Weights of a small transformer language model: 880M tokens.
MLP neurons of a small language model. Each row is named by its layer, matrix (down: output weights) and neuron, and shows model dimensions 229-324. Each number is 128 + 32 x the weight over its row's rms, rounded and kept within 0 to 255.
A block is one neuron, or neurons of one layer that tend to fire together. After each block is what it responds to, as a language model described it from the Wikipedia text at the highest values.

L9.down1383 [ 43 147 177 122 115 159 154 148 148  87  80 150  88 164 117 101 155 155 107  91 118  33 120 115 124 139 179 161 155 145  96 104 146 140 119 118 143 113 111  80 150 102  61  83 152 126 143 111 107  79 170 137 166 150 110 113  77 140 124 129  70 148 145 101 121 126 113 147  95 184 138  96 134 156 162  65 152 134 118 134 104 171 134 111 151  75  96 173 182 116 118  40 184 136 137 117]
Description: Final piece of a past-participle or adjective used as a modifier before a noun, such as actively managed, self-proclaimed, Allied-occupied, disabled.

L9.down816 [139 118 124 134 111 101 189 149  80 159 126 132  95 129 148 123 158 100 179 145  99 121 143 113 178  95  68 132  92 128 144 143 119 159  66 115 143 122 111 255 127 131 145 121  77 155  99 119  78 126 122 124 175 170 107 165 161 154 102 154 160 104 137  81 157 225 142 168 115 135 166 135 129 143 128 126 105 135 175 100 200  97 119  84 114 141  65 119 181 154 111 118 117 155 115 154]
Description: The second newline of a blank line ending a paragraph, table or list, usually just before a new section heading (e.g. ==Soundtrack==) or new paragraph; strongest after election result tables.

L7.down785 [145 154  91 133 172 155  90 151 122 101 127 117 122 171 112 108  75 158  95 114  93 111 116 138  99 139 166 139 144  95 146 136 129 144 102 142  97 151  69 115 163 152 130  62 139 118 162 101 211 191 146 131 137 156 159  87 111 132  96  92 109 180  23 142 110 129  79 146 155 167  58  92 138 158 130 106 129 155 174  79 104 159 125 150 136 132 129 109 114 125 125 124 117 137 156 130]
L7.down988 [170 121 131 169 119 131 145 126  72 101 141  82 143 133 114 164 134 128 107  62 161 117  95  83 162 118  52 100 168 118 110 184 134  79 117 150 175  86  74  50 170 147 184 153  83 169 205 190  87 186 179 175 128 176 117 143  94 118  84 109  99 134 167  44 129 180 138 143 110 142 137 113 142 148 138  64  77 128 121 140 126 143  81 122 103 110 103 127 188  89 140  49 153 102 137  93]
L7.down1768 [ 93 146  82 133 100 101  97 114 118 115 148 172  98 155 155 122 158 132 127 138  79 196 157 150 123  85 120 167 160 157 117 116 129 167 142 134  80 181 112 126 101 132 136 137 148 158 154 127 131  98 104 110 115 185 144  74 146 160  99 172  99 121  94 116 131 129 100 180 131 101 135 125 127 155 120 159 190 178  86 125  52  94 100 152 130 137  96 101 142 156 146  80 103 125 109  93]
L7.down2033 [ 84 146 102 113 176 139 105 143  91  97 141 122 115 119 117  84  90 193 106 115  95 110  90 145 192 132  84  98 136 148 129 130 184 113 133 157 157 165 100  91 163 124 103  30  84 158 136 134 141 125 184 143  84 142 148 125  83 179  88 125 110 184  98 161  96 151  83  93 105 130 117  91 202 115 180  46 114 187  93 120 115 167 129 130 170 123 122 181 160 132 124  96 155 121 139 131]
Description: Final suffix pieces (-ed, -ated, -ized, -ible, -istic) that complete a participle or adjective before a noun, as in fabricated evidence, intricate inlay, compatible systems.

L7.down1748 [158  69 173 144 135  95  93 127 177 166  79 142 105 156 182 128 159 120 133  85 115 154 144 109 115 108 128 119  68 199 224  78 162 111 109 145 167 105 109 157 118 118 116 121 119 155 138 135 132 134  94 116 155 111  65 102  94 167 163 152 167 153 149 125 105 127 175  95 156 168  94 132 147 130 110 148  77 100 124 134 107 102 170 127 110 149 101  75 123 104 184 101 157 118 149 129]
L7.down2275 [120 134  72 103 125 126 145 140 115 168 144  38 154  77 181 114 164 101 147 126 140 120  90 100 185 136 128 145 133 176  65 135  78 129  95 142 100 113 145 122 128  36  99  98 149 140 143 163 108 158 114  74 142  74 113 136 125 125  84 134 139 137 182  89  96 131 115  78  46 141  90 139  87 111 128 113 163 143  91 139 111 113  90 119 152 127  82 168 110 169 175 164 126 200  92 173]
L7.down2484 [124 121 143 112  97  83  96 107  90  95 117  97 182 102 158  91 114 114 141  80 115 104 135 125 154 150 108 184 103 112 188 109 125 147 108 116 102 111 130 138 172 118 120 154  11 137  81 138 134 147 173 140 155 212 118 135 144 129 148  98  90 134 136 100  85 113  99 101  72 194 200 150  84 137 128 135  73 117  82 127  79  47  73 118 123 151 119 157 136 134  82 172 100 151 164  90]
L7.down2505 [130 106  99 137  98 124 200 122  64 185  73 129 195 104 192 111 133 134 165 154 132 147 162 126 142 140  99 148  86 136 105 114 103 117 127  88  91 154 119 172 103 148 125 118 149 157 113 192 103 151 123 128 147 133  55 111 174 134 114  88 149 102 114 110 115 182 131 100  67 140  90 125  95 155 115 132 141 155  88 118 157 161  77 139 127 131 105  92 101  94 131 128 129 163 128 104]
Description: Final token of a table cell or list item, often the last name in a list (scorers, writers, cast), e.g. a pipe, a name's ending like "ley", or minute "79".

L3.down19 [122 123 130  92 125 150 132 155  82 163 131 146 176 154 108 146  71 165 145 125 123 120 131  90 151  96 138 104 121 117 133 119 125 128 111 131 140 144 148 131 116 131  76  95 119 104  89 151 150 117 159  72 155 118  87 140 144 152 146 120 106 133 130 104  95 116 136 109 167 121 184 113 147 139  97  82 161 107 148 115 142 153  99 142 105 118 149 128 182 149 112  61 162  72 148 182]
L3.down229 [118 157  97 185 104  69 112 111 138 111 133 150  74 120  99 127 182 203 121 126 170 138 141 146 195 145 161  99 162 106  81 130  86 160 119 105 110 135 104 152 123 140 162 117 133 163 162 146 164 104 137 150 145  75 124 147  90 136 101 151 105 140 160 136 125 106 187 109 130  57 107 152  88 144 115  62 128 104 120 126 136 175 102 116 104 103 136 185  62 128  66  86 163 122 119 142]
L3.down268 [158 143 156 102  79 132 130 112 149 123 199  82 154 105  76 137 126 132 145 122 169 170 133 158 106 134 186 168 113 114 168 137 119 118 148 155 117 109 101 184  92  98  97 134 113 114 167 109 102 168 114  91 129  94  69 143 122 107 147 142 160 139  87 140  87  98 117 114 179 141 115 145 121  78 160 157 140 163 117 177 119 145 123 164 107  73 172 164 165  93  89 118 109 132 132 197]
L3.down296 [124 129 149 145  72 153 123 143 132  73 140 147 198 167  80 108 134 144 124 123 172 100 119 158 149 109 105  54 152 173 111 129 136 121 171 162  53 119 124  89  88 111 129 157 126 159 143 114 139  74  72 107 178  98 134 152 137 171 100 118 135 156  98 114 153 134 232 130 117 127 130 148 188 147 112  86 154  99 179  98 129 175  99 139  94 137  86 128  81 153 102 102 112  46 107 131]
L3.down670 [154 119 116 149 112 124 131 143 142 130  53 134  78  75 160 127 115 115 164  76 109 127 139  98 153 153  46 122 167 147 131 132 137 144  95 129 165 116  99 146 194 159  89 129  93 137 167  65 128 128 181 110 132  95 112 154 173 112 122 150 145 105 129 130  80  73 144  98 123 171 119 114 167 208 120  87 138  98 165  98 153  86 114 101  63 113 100 178 106 107 127  95 154 127 145  91]
L3.down680 [ 86  52 103 204 112 163 146  83 118 180 129 112 149 120 128 165  68 144 151 104 102 154 126 125 160  97 152 156 125 143 146  53 133 143 133 145 108 136  95 171 144 134 144 113 113  78 117 113  87 116 107 195 148 159 148  96 120  83 122 129 168 145 105 115  97 126  90 106 158 100 113 161 166 113 114 117 133 168 142 139  93  92 119 115 200 102 163 147 152 185  69 126 102 187 185 149]
L3.down745 [152 140 141 174 156 145 106 126 137 189 109  90  91  92 114 126 147 112 145 115 134 155 127 152 142 155 130 106 144 127 123 115 150 147 139 103 149  94  76  89 128 161 132  74 137 152 109 122 173 115 138 122  96  65  96 162  73 125 140 109  68 146 116 138  73 122 134  68 119 122  64  83 140 136 184  54 163 184 123 101 165 117 142  96 118 153  73 130 135 106 126 116 127 118 117 160]
L3.down769 [141 143 117  84 111 112 181 156  72 175 137 149 136 145  76 100 106 111 132 155 107 139 154 103 108 150  80 115 155 170  83 125 149 119 149 116  82  81 106 176 110 125 176 112  98  66 120 110 201 101 157 102 176 156 108 132 151 192 154 187 140 122 118  90  90 106 118 105 168 155 156 155 147 107 144 108  98 141 187 121 158  89 145 173 117 156 112 166  64  82 153 120  93  97 123 103]
L3.down949 [119 108 114 171  77 134 165  80 103  94 167  78  55 102 159 144 194 100 138 126 130 135 178 118 142 156 121 158  64  97 120 101 135 195 130 112 116 162 132 170  98 210 120 145 152 138 152  77 131 179 159  90 124  60  92 120 103  94  61 183 178 154 132 122  61 134 137  84  99 117  61 150 146 128 149 144 180 102  95 125 144 157 115  98 156 118  57 206  93 146 159  91  97 166  94 133]
L3.down1294 [182  94 104 157 113 133 133 109 142 151 123 103 111  89 157 113 101 111 147 100 174 114 155 127  91  96 112 134 108 153 155 189  92 161 107 116 166 128 121 138 134  90 147 150 168 151  83 155 122 149 103 137  98 127 109 148 108 113  98  72 134 165 109  81 136  36 165 142 146 177 178 127 167 160 139 105 104 131 151 119 135 131 175 114 114 125 144 103 119  80 116 140 104 107 138 102]
L3.down1834 [143 159 136 109 110 166  93 121 121 156 139 108 126 119 154 114 139 111 180 144 158 136 187 102 113  80 101  92 139 126 133  73 154 116 160 106 155 160 125 173 164 133 170 116  96 136 116 118  76 116 151 138  98 180 109 125 135  78  95 203 127  95  70 137 126 157  51 135 124 150  74 147 132  81 131 202  97 123 110 138 113 174 146 101 154 134 132 106 215 200 166 133 138 171 122 128]
L3.down1923 [136 166  86  99 111 167 162 192  90  93 120 173 142  90  67  58 118 171 145  84 106 181 135 126 117 147 107  82 153 125 114 105 138 143 101  77 130 112 142 110  97  86 128 158 104  82 179  65 125 169  92 123 106 147 167 133 143 103 121 153 129 155 129  99 134 161 139 104 191 135 169 143 119 190  88 122 110  86 123 108 149 140 133 129  75 132 117 128 111 120 174 132 110  74 155 120]
L3.down1931 [146  79  96 144  90 123  98 122 178 144 115 138 162 119 116 159 146 117 115 114 146  94  93 127 173 184  94 125 147 162  50 113 114 141 133  97 144 109 129 111 134 167 128 164 131  78  92 103  39  45 143 108 130  88 108 130 157 102 119 151 167  96 168 141  50  93 150 109  97  99 171 122 193 147 138  82 148 107 123 130  98  93 148 113 166 129 120 140 112 129 144 131 112 113 122 110]
L3.down2279 [112 123  91  96 143 158 136  61 111 167 114  78 194 106  78  96 151  64 130 163 101 139 148 131  86  86  58  86 129  98 109 119  51 145 149 155 131  85 132 181 139 144 186 133 144 153  65 151 137 100 103 131 131  66 148 145 152 102  61 115 182 133 164 116 128 120 155 134 134 132 118 110 142 175 120 155 135 124 104  79 110 124  85 124 172 173 108 154  94 123 118 127  89 100 156 111]
L3.down2436 [ 87 149 130  94 123 126 108 101 157 136 154 131 114 174 134 198 121 125 127 159  68 202 175 120 126  88  68  58  89 110  31 126  94 178 157 116 100 164 114 140 141 158  73 141  24 157 208 110  78 140  89 166 149  90 118 124 140 103 194 125 137 127 147  94  88 153  60 113 116 159 105 146  91 133 123 144 138 120 148 125 134 122 125 171 119 121 101 165 117 169 184 105 109 172 101 104]
L3.down2516 [113 151 137 135 138 119  96 160 153  66 124 113 136 177 139 154  90 122 172 131 150 173 129  94 142 119 114 150  82 113 146  94 131 179  97 136 126 175 146 129  96 138 119 113  97 173 172 137 148 102 117 119 141 163 164 107 161 138 130 131 161  72  44 126 103 110 152 106 171 152 129 137 145 124 199 119 141  76 184  93 155 128 117 118 117 119  90  73 155 111  87  65 121 131 122 101]
Description: Closing token right after a long proper name, foreign-script term or year range ends, such as ), |, a line break or which; mostly in lists and tables.

L9.down2450 [195  42 121 104  99  84 122 179 137 145  92 116 150  90 139 117 169 157  98 142 147 143 158 112  84 192  97 202 110 162 149 128 119 168 105 186 146 168 134  80 140 124 169 173  58  95 131 106 111 116 166 143 115 143 153 118  70 173 105 131 102 113 196 130  65 170 119 126 152 149 218 134 115 148  98 101 109  83 111 110 174 119 125 170 136  92 123  68 125 124 112 109 173 144 182 208]
Description: Final piece of a long number, code or foreign word just before a delimiter, e.g. ISBN check digits, Ensembl/coordinate digits, closing parentheses in tables.

L7.down525 [112 152 106 110 147 108 189 219  97 159 119 102  60 147 151  80 173 187 103  86 128 127 132 127 128 152  98 105 138 135 103 155 171 179  97  97 132 195 121 112 147  93 130 142  97  99 174 144 134 121  84 131 153 119 125 114 130 130  87 145  44 121 136  59 131 163  71 156 150 159  89 144 175 127 137 105 124 136 144 142 148 120 100 126 125 139 112 129 159 161  76 104 158 122  99 123]
L7.down556 [100 151 115 117 138  70  81 119 146 129 161 135 100 140 103 172 180  89 125 204 134 135 170  93 149  98  44  81 145 131 146 147 134 174 148 134 134 172  41 114 158 135 138 117 134 109 122 100 141 146 147 133 130 148 137 133 135 117 166 155 193 159 148 108 127 123 148 182 180  86 121 150 141  95 123 120 104 174 188 130 123  87 146 156 175 160 113 101 172 172  73 115 102  98  97 115]
L7.down1907 [119 128  83 111 172  95 148 158 128 133 141  56  48 125 136 106 173 100 111 120 102  71 135 147 140 110 113  74 185 100 167 115 154 172 124 177 125 152 134  91 160 113 140 100  91 108 105 150 126 154  49 143 131 177 132 153 186 138  91 158 120 138 140 115 152 116  93 145 168 108 168 179 134  90 130  99  88 151 168 146 133  95 115 124 146 137 101  85 147 157 152 135 123 133  92 108]
L7.down2045 [139 133 153 127 169  78 115 137  97 111 152  36  68  90 142  50 188 132 111 115 108 101 194  93 154 127 107  79 151 123  98 154 162 136 123 161 156 117  98  81 192 118 153 120  94 113 120  92 110 136  52 127 114 142 120 142 198 139 150 132 129 139 105 105 125 128 157 157 171 148 171 121 165  81 114  65  62 158 120 129 179 138  73 104 156 131 142 136 142 156 157 158 130  89  79 108]
Description: Column-separator pipes or semicolons between column names in the header row of Wikipedia tables, e.g. Title | Writer(s), Candidate | Votes, Year; Ref.

L3.down141 [ 78  95 124 145 157 159 135 128 137  99 124 109 115 108 102 194 129 165  62 114 132 133 121 137 113 101 117 132 112 167  56 118 168 139 121 120 151 106 141 106  92 102  97 154 153 147 122 171 107 165  92 158 123 113 130 129 115 126 101 109 158 160 150  96 137 158 133 134  47 147  86 125 137 108 103 171 178  90 165 120 118 125 140 203 127 113  80 100 153 132 102 142 128 130 131  83]
L3.down236 [145 138 111 124 192  76 107 164 135 110 125 134 197 174 155 160 209 122 108 118 104 128  80 160 160 125 144 134 142 123 114 109 123 124 171 112 156 108 152 147 155 132  94  99 139  94 109 106 116 119  79  94  92 113 131 154 136 112 133 102 121 184 153 150  68 133 147 123 143 100 108 132 127 161 123 124 134 124 142 156  91  68  85 143 157 148 122 110 138 128 100 158 145  78 194 121]
L3.down362 [106 125 124 146 147 119 114 110  99  85 139 152  77 174 112 193 127 133 147 137 138  92 121 143 126 142 197 156  84  84 119  85 107 138 150 131  84 165 115 140 120  79 169 129 178 170 167  85  71 130 116 142 134  92 113 137  80 159  75 143 117 139 160  67 178 175  90 123  70  96 107  73 157 118 136 122 125 136 138 194 146 145 127 154 135 111 110  67 151 129 125 133 116 150 110  86]
L3.down593 [132 151 126 122 109 175 133 110 161  90 140  99 130 114 124 134 118 108 127 193 179 139 136 139 139 189 105 152 112 124 118 152  81 185 127  91  73  99 125 175 133 106  92 104 106 174 133 119 118 132 139 133 204 135  61 126 169 122 117 153 132 128 116 113  75 137 133 129  90 155  90 128  84 163 163 175 151 158 152  93 114 135 156  43 151 115 105 157 137 174  86 136 118 131 140 179]
L3.down696 [ 89 165 128 129  95  85 164 126 165 115 134 183 119 124  70 144 117 140 111 138 121 125 114 132 156 165  84  93 120  85 185 134 178 119 110 155 186 121 117  46 136 117 135 106 196 111 152  88 191  94 139  61 161 150 155 120 121 115 122 154 148 113 146 157 115 179 113 126  43 123 206 101 178 179 127 146 133 118 201 166 145  74  88 164 127 118 107 157 127 123 165 122 120 142 118  90]
L3.down989 [137 118 124  99 163 142 161  93 109  77 206  63 137 175  86 157 179 177  69  85 143  81 148 125 169 141  90 165 112 125  78 139 150 141 157 129 121 148  47 108 141  87 117  67 111 147  97 129  73 127 129 164 149 111 159 150 104 151  82 157 136 170  85 171  97 146 138 108 162 164 128  92 135 132 134 138 166 194 111 116 111 161 134 120 150 151 116 123 114 100 169 162 101 131 107 154]
L3.down1008 [ 81 117 100 142 123 101  94 153  95  87 119  60 154 189 108  53  91 112 114 108  70 115 135 155  67 127 122 121 145 134 103 119 154 143  91 156 157 131 125 125 141 136 126 154 106 105 108 135  56 104 131 158 148 137 112 100  88 163  97 186  41 160 163 131  87  91 169  75 117 125 152 119 120 165 147 143 138  98 171 149 150 130 175  99 117 166 108 129  86 128 125  85 104 151 115 151]
L3.down1158 [ 88 142 112  96 142 124  87  72 111 126 136 121 130  54 101 124 104  94  97 112 136 147 149 192 124 103  95 151 113 128  41 127  63 199 116 121 164  86  89 147  88 131 109 106 123 127 165 100 147 133 141 127  96 162 163 133 111 141 133 114 170 111 115 166 149 114 143 143 144 149  81 146  76 113 143 197 129 130  95 133 143 144 127  68  71 108 126 132 144 199 139 121 122 123 144 200]
L3.down1212 [102  87 126  91 128 129  80 134  92 131 162  78 147 101  63 133 129  72 145 139 153 155  93 138  45 118 114 115 115 105 151 101 130 178 133 105 127 118 113 129 109 161 130 150 103 187 183 102 183 160  89 140  58 163  98 136  91  76 120 145 141  63 197 129 153 156 108 132 102 179 122  60  46 127 121 150 130 149  94 136 120 148  81  82 133 120 168  93 101  76 175 179 152 153 148 114]
L3.down1612 [112  73 139 113  78  96 105 155  50 109 116 123 177 153 154  92 144 107 166  90  72  94 156 102 134 101 154 110 121 122 161 127 143 111 118 111 139 142 150  84 177 107 109 119 139 121 140  91  72 137 116 141 100 198 162 112 136 138  99 173 176 132 123 126  87 139  81 147  55 196 128  89 108 130 102 109 102 146 143 157  78 103 143  89 127 124 155 140 148 144 173 134 174 141 116 158]
L3.down1621 [132 159 101 104 155 177 136  74 157  79  97 124 193 148 153 146 163 150 128 150  99 146 137 130 196 175 133 136 128 111 137 116 131  25 153 144 120 133  94 150  95 112  96 135 126 104 135 171  89 106 109 142 130  89 104 141 122 126  54 140 124 121 135 117  97 141 144 156 132 123 127 117 152  94 145 141  91 133 136 164 161 110 194 108 153 139 112 124 124 156 132 132 172 151 106 141]
L3.down1652 [150  87 138  81 134 170  72 176 109 132 139 116 109 149  83 137 139  69 210 179 115  86 128  66  95  76 172 163 144 119 104 126 128 102 143 149 131 140  98 136  67 123  93 210 120  94 188 225 115  97  97 150 142  91 152 133 137 171 138  91 143 134  78 110 156 120 134 178 153 123  89 103 128 117 106 105 177 147 114 148 144 159 163 176 135 130 119 153 102 132  59 152  77 152 111 123]
L3.down1813 [128  77 118 131 162 168  99 106 133 111 135 124 146 156 119 127 101 164 150 117 143 129 161 116  79 113 145  89 127 108  55 161 163 124 160 118 178 145  73  89 119  89  98  90 104 151 166 214 135 180 139 143 170 118 142 146  89 169 133 111 132  89 123 140 125 142  83 121 142 181  96  59 114 115 140 115 111 126 133 143  96 117 170 186 106 141 117 112 169 147 116 123 127 160 136 135]
L3.down1826 [ 67 116  97 109 109 111 133 128 163  89 101 143 157 174  93 131  87  83 107 129 144 169 105 149  70 146 119 143  98 121  81 124 128 123 112 112  84 117 141 128 126 101 106  96 172  75 149 142 155 131 166  92 101 112 133 112  91 122 157  99 119 155 176 189 148 143 162 187 183 148 111 156  85 161 170 157 148 127 132 109 107 153 150 101  98 143 130 155 131 139 159 118 176 140 102 143]
L3.down1913 [147 136 129 144 103 140 125 118 146 163 132  49 129 189 136 147 149 104 156 166 146  95  78 218 146 163  75 137  80 137 137  78  99  91 125  35 156 150 119  91 119  86 110 101 138 125 160 144  76 100 138 120 145 146 141 114 122  44 142 137 102 110 103 185 141 154  86 142  93 133  61 103 130  92  76 139 183  92 113 126 137 138 189 143 134 119 111 117 178 140  98 147 115 145 146  90]
L3.down2265 [127 139 108 109 141 188 115  96 125  86 107 164 119 144 145 155 125 129 104 138  75 101 136  94 182  76 124 129 139 133  79 121 150 130  98 143 107 131  72 103  80 136  97 145 104 122 132 164 135 123 143 142 113  82 144 152  70 162  79 146 148 139 110 120 117 137  93  98 151 143 165 136 125 119 116  93 157 143 149 102  99 165 144 106 156 132 130 176 146  65 103 147 135 164 131 144]
Description: Final suffix pieces that complete an adjective before a noun, such as -ous, -ical, -ed, -tal, -able (ambig-uous, botan-ical, horizon-tal), plus whole adjectives like consecutive, electric, simple.

L3.down107 [121 138 105 215 132 137 170 103 138 107  88 137 201 171 113 117 142 164 119 119 108 112  93 142 154 112  85 129  45 156 189 160 119 148 116 127 102 101 140 151 148  56 115 141 183 106 127 146 164 123 137 142 132 181 144 141 156 127 126 118 125 127 135 123  97 148  97 107 167 140 135 118 151 128  96 148  65 131 141 118 134 107 101 141  98 141 119  95 163 103 108 139  87 127 145 131]
L3.down225 [105 116 121 121 136 131  73 123 147   3 138 161 195 133 105 114 156 110 127  88 154 116 151 141 127 146 132 128 102  91 160 156  99 152  97 114  78 112 115 160 133  89 100  96 149 119 138 171  93 109 111 171 159 190 108 142 144 151 119 131 153 122 152 130 139 156  84 129 134 134  66 135 138 154 106  80 152 189 125 117 160 127  93 113 130 144 116  45 172  89 137 145 103 155 105 156]
L3.down736 [148 108 127  94 106  99  84 155 154 162 118 137 177 140  95 172 170 112 145  99  98 135 158  97 172 127 151 162 160 106  90 141  79 209 126 120  58 132 119 183 117  47  85 116 113 162  99 142 126 130  89  75 129 108 116 126 146 124  95  94 143 155 148 142  93 143 189 197  76 151 216 148 165  86 140 198 158 165  88  94 113 120  94 162 126 121 166 182 107 118  88 122 164 121 155 117]
L3.down812 [187 164 133  86  96 105 137 123 154 142 140 155 125 179 119 120 139 161 188 161  64  91 126 115 120 125 150 101 157  75 167 131 165  79 187 126 140  64  86 147 126 166 161 140 118 144  94 149 119 168 152 109  72  99  92 139 151 141 150 159 155 115  63 137 107 122  58 103 103 108 152 102 125 152 148 127  87 158 139 153 129 149 168 117  62 143 133 204 195 102 135 117 183 136 171  57]
L3.down860 [110 131 122 107 137 155  99 117 162  48 155 171 105 124 111 141 119 122 102  82 136  87 113 143 143 144 160  97 130  74 180 187 153 114  89 197  98 129 127 137 184 158 108 148 103 115  96 157  86 134 108 123 174 170 156 124 166 155 136 169 108 129 159  97 138 137 131 124 140 108  98  72  92 112  86  92 141 181 149 123 147  99 136 138 168 130 131 100 135 123 119 155 160 140  99 175]
L3.down1225 [120 182 112 147 133 112 156 120 126 119 134 167  81 144 144 128 131  84 181 140 169 114 151 162 133 160 138 204 102 149 146  91 135 144 126 119 155 133 123 187 129 116 155 109 143 125  78  83 112 176 115 139 103 183 121 100 165 129 139 138 147 114 140 134  90 175  82 133  52 191 106 139 157 169 142 145 114 181 119  67  69 109 168 135 148 100 119 142 117 106  78 139  85 159 137 137]
L3.down1481 [187 109 155 101 116  80 168  88 133 101 148 142 124  90  88  73 140 119 152 166 118 109 129 129 164 128  84 161 180 124 137 155 119  82 140 146 101 108 104 146 105 183  83 146 113 131 150 158 102 162 170 145 109 112 103 135 149 158 144  96 188 193 143 147  84 138  63 124 153 177 125  97 192 149 128 165 184 195 141 135 112  78  97 145 115 144 147 143 151 163 143 132 132 149 216  79]
L3.down1554 [ 70  95 132 139 124 151  49 124 122  38 155 170 150 128 113 148 139  72 106 102 146 122 108 134 151 160 134 110 142 107 145 105 122  92 143 168 168 117 100 167 137 124 112 134 150  98 132 166  93  92 116 130 140 207 138 120 138 146 112 142  94 160 197 149  59 129  85 144 167  87  72 113 149 162 119  96 149 151 146  88 183 108 128 102 107 151  96  93 112 137 120  99 143 148 122 154]
L3.down1696 [113 124 155 140  40 158  98 184 138 155 143 130 118  78 125 139 177 106 108 118 165  96 137 162 113  97  81 130  72 170 205 115 192 112 162 113 150  98 163 164 120 153 101 134 150 108 150 119 103 129 112 122 187 121  91 108 119 184 143 130  89 159 134 124  42 173 117 127  57 138 137  77 152 153 134 163 104 108  80 120 110 140 152 130 103 125 133 109  90  80 103 100 109 141 173 107]
L3.down1761 [120 122 145 143 114 179 118 136 111  44 150 137 201 146  90 109 121 136 143  91 135 102 117 150 103 162  87 175  74 150 144 124 127  92 129  82  68  88 130 128 122  97 152 143 126 110 111 113 126  53 114 157 174 161 121 133 158  81 137  74 134  69 181 143 124 147 144  85 109 119  96 125 148 151  94  96 109 148 129  81 133 128 117 101 124 140 140  96 181 114 139 164  92 142 106 127]
L3.down1786 [105 121 132 161 103 142  29  85 208  15 139 157 194  70 152 144 129 153 155 129 143 145 129 134 122 164 167 118  91  96 154 136 129 157 143 148 136 123 106 117 117 130  86  99 126  99  96 135 122 111 130 135 156 211 138 128 135 168 113 177 113 179 133 142  98 135 153 152 123 188 109 131 110 119 152  85 155 141 121 110 133 134 202 139  89 118 123 122 133 106  95 157 114 137 143 170]
L3.down1892 [133 123 128 129 134  98 101 130 105  86 142 149 169 154 110 126 129  91 127  97 161 113 156  89 119 108 127 126  78  69 194 131 127 119 114 114 118 111 107 155 131 108  96 111 164 109  93 174  90  94 104 167 154 174 117 154 154 126 148  92 157 139 109 160 128 135  93 102 108 125  97 120 130 158  88  84 115 121 145  99 153 106  89 139 156 141 120  79 179  98 104 163  81 141  88 159]
L3.down2012 [166 131 124 125 110  74 171 113 141  36 123 107 126 125  99 158 149 134 111 116 147 141 139 107  83 119 134  92 115  76 112 167 130 140 110 173 102  95  92 163  73 162 204 117  88 122 134  91  69 111  81 154 125  95 173 128 106 103  94 138 150 135 177 131 135 200 128 122 125 132  57  77 107 108 149  91 183 207 104 119  80 112 119 136 103 116 186 116 142 147 181 164 129 152 122 132]
L3.down2179 [114 173 154  83 124 109 128 108 133  97  91 133 100 143 176 134 158  96 149  80 153  67 138  97 131 170 165 160 140 126 139 181 159  76  97 125 110  88 112 167 153  93 163 171 138 153 111  88 170 121 102 146 175 111  95 137 217 146  99 203 128 112 107 192 101 131 125 120 144  78 155 122 116 132 151 138 156 143 104  86 155 170 138 140 129  83 153 167 173 168  55 143 144 124 103 117]
L3.down2255 [124 132 115 151 118 119 121 158 140 133 109 113 196 110  81 158 133 111 127  99 118 100  91 157 155 118 134  91 113 116  78 125 111  69  99 110 104 128 110 153 143  84  90 200 147 141  96  92 158 166 136 155 124 120  37 135 183 106  66 139  68  34 106 129  75 106  88 155 134 137  90 141 155  78 135 128 170 139 125 146 135 162 129 186 112 130 135  90 191 159 108 125 169  93 113 130]
L3.down2384 [129 161  84 113 126 179 167  49 143 111 130  86 108 157 150 160 137 121  56  99 134 124 119 133 125 155 170 117 113 113 140 105  82  76 150 119  89 143 137 186 155 131 138 189  97 117 131  90  96 147 139  93  93  95 174  83 137  86 135 132 169 126 132 109 134 190  62 135  84 154 128 191  93 222 129 109 177 130  96 144 129 135 161 174 125  81 128 140 167 140 131 121 147 167 106 117]
Description: Blank-line newlines, plus some pipes and == heading markers, where a new section heading or table row begins, e.g. before "| Season | Team" or "== Mission ==".